From a checkpoint of a small transformer trained on Wikipedia.
Size: 10 layers, width 160, 5 heads of 32, MLP 640 GELU, vocabulary 8192, 5.74M parameters.
MLP neurons of a small language model. Each row is named by its layer, matrix (up: input weights; down: output weights) and neuron, and shows model dimensions 0-63. Each number is 128 + 32 x the weight over its row's rms, rounded and kept within 0 to 255.
After each neuron's rows, "fires before" lists the tokens most often just after its 100 highest values on Wikipedia text that the model never trained on; "fires on" lists the tokens most often at its 100 highest values on Wikipedia text that the model never trained on.

L3.up612 [132 120 163 127 159 137 121 123  47 150 118 193 131  28 141 133 123 187 162 196 132 129  58 144 113 172 171 148 164 157 117 107 121 144 101 138 140 109 113 124 112 156 118 163 164 131 170 123 127 146 130 141 144 137 173 149 138 100 102 119  91 181 144 119]
L3.down612 [144  98  38 149 143 124 122 116 110 133  95 111 139 140 102 104 135 156 131 143 165 123 122 148 153 117 114 123 108  79 121 155 138 205 112 114 147  78 150 103 117 132 159 175  99 137 151  91 124 102 236 141 145 132 127  88 150 104 119 156 134 126 141 137]
fires before: "| ", "|  |", "|"
fires on: "\n", " S", ", S", " of S"

L7.up509 [126 146 153 171 156 175  81 106 176 137 104 152 147 155 139 161 156 155 161 132 148 138  67 106 136 128 161 162 157 161 170 145 145 104 127 151 145 201 148  85 104 142  62 147 114 113 101 107 150 152 139 145 133 199 120 149 114 191 156 113 142 119  55 160]
L7.down509 [ 89 118 110 126 150 172  98 104 119  88 117 160  84 160 113  54 121  70 124 101 130 136 112 177 115  89 116 129 114 105  92 107 147  62 118 117 157 151 170 152 145 147 116  80 141 179 172 158 113 110  88 166 137  94 109  80 131 104 123 166 144 143 141 112]
fires before: ", ", "002", "016", "013", "014"
fires on: "2", "11", "14", "5", "3"

L4.up47 [132 113 143 160  62 102  72 150 139 216  95 175 160 117 129 156 131 151 131 139 120 140 140 123  90 160 132 184  67 151 139 164 127 118 138 123 164 110 181 132 103 105  95  89 118  86 121 129  68 124 155 169 116 129 126 167  96 140 132 131  95 153  96 171]
L4.down47 [ 78 133 100 143 116 110 107 128 114 150 121 163 172  99 113 141  80 123  72 130 118 175 152 126 143 123 123 173 121 152 196 102 104 137 164 164 135 132 128 101 105 128  69  40 191 127  92 100 127  87 152 156 167 166  90 138 113 129 146 104 118 154  94 160]
fires before: "2", "1", "6", "5", "8", "3"
fires on: ", ", " (", " per"

L4.up360 [155 104 134 191 109  91 107 151  99 126 136 195 149  82 182 141  82 196 149 142 164 110 131 151 148 146 174 178 169 155 121  77 136  74 106 150 143 130 158 133  89  91 134 115 180 156 171 144 132  47 191 174 166  89 154 135 114 118 140 111 108 131 108 116]
L4.down360 [123 122 130  79 117 142 115  81 106 143 114 163 129 124 156 102 138 134  76 127 164 131 132 120 131 150 180  88 152 161 136 159 125 150  87 121 201 174 168  74 151 139 158 134 218 138  86 109  86 149 161 155 119 136 147  95 111 155 155  91  69 116 127  64]
fires before: "| ", "|", "|  |", "|---|---|---|---|"
fires on: "\n"

L7.up245 [144 109 143 114 133  65 115 143  95 119 152 135 127 121 151  61 117 114 173 161 171 154 155 168 134 136 133 194 187 131 127 175 127  70  89 112 119 103 140 116  90  97 140 109 111 124 162  99 128 138 121 163 127 153 151 173  77 116 139 104 142 105  78 131]
L7.down245 [ 98 183  85 114 110 158 124 105 132 103 112  85 103 135 121 122 113 178 128 140 103 108 157 172 156  84 176 121  97 106 138 151  78  56 148 118 196 113  64 138 150 148 162 189 120 138 110  70 132 112 133 159 116 125  99 128 110 147 124 124  93 134 125 155]
fires before: " | +", "0", "1", "2", "3", "4"
fires on: " | ", "–", "81", "79"

L7.up300 [164  58 139 138 102 129  58 211 149  76 162 187  86 135 127  74 157 178 164 108 123 153 101 145 169 105 168 145 141 124 131 174 148 114  97 179 142  91 133 149  69 138  68 144 110 155 132 165 112  97 140 152 123 186 117 124 117 103 128 116 124 153 117 106]
L7.down300 [139 162 126  82 149 140 175 104  68 136 164 111 185 123 127 171  62  91 126  96 131 106  92 172 125 136 147 112 106 142 129  88 140 141 158 141 147  67  93 137 118 165 142 138 186 104 120 140 204 168 119 162 137 158 187  70 142 155 137 141 135  78 121 100]
fires before: " | ", " |", "jan", " (N", "12"
fires on: "1", "2", "0", " alone", "ai", " dep"

L3.up460 [144 139  83 122 174 105 140 159 169 171 111 153  53  83 100  89 107 156 141 161 133 135 150 115 157 218 120 155 152 113  89 115 107 122 151 115  81  81 140 186 137 160 142 116 170 131  97  88 102 159 131 129  84 149  89 150 130 183 138 122  83 142 121 158]
L3.down460 [122 205  28 166 135  75 179 148 121 146  85 144 151 142 149 138 160 114 133 173  83 125 119 140 106 116 165 124 137 136 117 127 110 170  77 150  54 132 136 101 175 171 107 147 161 111 103 146 117  68 184 132 116 145  82 158 152 152 109  70  74 130 139 155]
fires before: "2", "1", "0", "6", "ing ("
fires on: " | ", " Qu", "w", ": ", " place | ", " Ch"

L7.up313 [131  50 175 220 145 138 149 136 105 129 198 184 137  45 145 118 152 124 148 137 173 110  94 155 114 161 155 166 119  97 146 130 182  53 203 131 157  75 120 169 142 143 121 103 134 110 139 148 149 108 152 167 164 120 127 111  90 150 165 152 126  94 124 154]
L7.down313 [153 127 136 112 120 161 120 108 129 162  78 114 143 163 108  59 126 113  87 106 110 115 144  83 153 187 130 141 116 144 110 105 182 152 118 186 151 130 140  49 142 133 146 157 152  85 101 125 114 139 124 154 224 151 147 110 120 145 146  84  78  61 129 133]
fires before: " |", "00", "|", ") |", "| "
fires on: ":", "\n", "7", "\"", "2"

L7.up615 [ 73  93  96 129 137 129  85 127 150  93  91 179 114 122 151  96 135  95 147 145 104 126 165 134  88 144 131 136 132 107 202 171 103 107 168 117 122 192 111 115 111  97 164 118 152  51 127 133  67 132 172 109 107 193 116 112 129 135 145  73 107 127 127 215]
L7.down615 [115 180 143 123 166 152 149 152 116 135  88 180  94  91  91 143 136 143 108 100 133 114 118 108 155  93 123  61 115 106  98 112  78 174 123 128 167 142 110  81 131  89 106 137 176 155 215 110 187 101 138 159 158 165 138 142 129 130 176 124  91 128 113  61]
fires before: "1", "2"
fires on: ", ", " ", "ens", " and ", " | ", " dis"

L7.up496 [128 156 159 147 218 107 120 151  99 135 117 136 196 137 118 107  65 135 125 129 145 106 140  73 148 147  99 125 190  86 123 116 142 107 100 163 102 132  65 179 106 100 106 124 149 101 165  75 119 102 142 140 148 167 128 104 120 148 131 130  85 159 151 147]
L7.down496 [183 117 126 152 119 151 140 126 151 159 106 147 173 146 152 134 135 113 110 138  63 126 116 110 134 127 185 139 128 129 141  88 139 147 142 222 124 130 175 113 185  79 129  87 133  77 150  97 161 127 123 141 105  69 171  61 133 133  88 101 104 102 161 110]
fires before: "1", "2", " second"
fires on: ", ", " (born ", " found", " medal –", " became", " remained"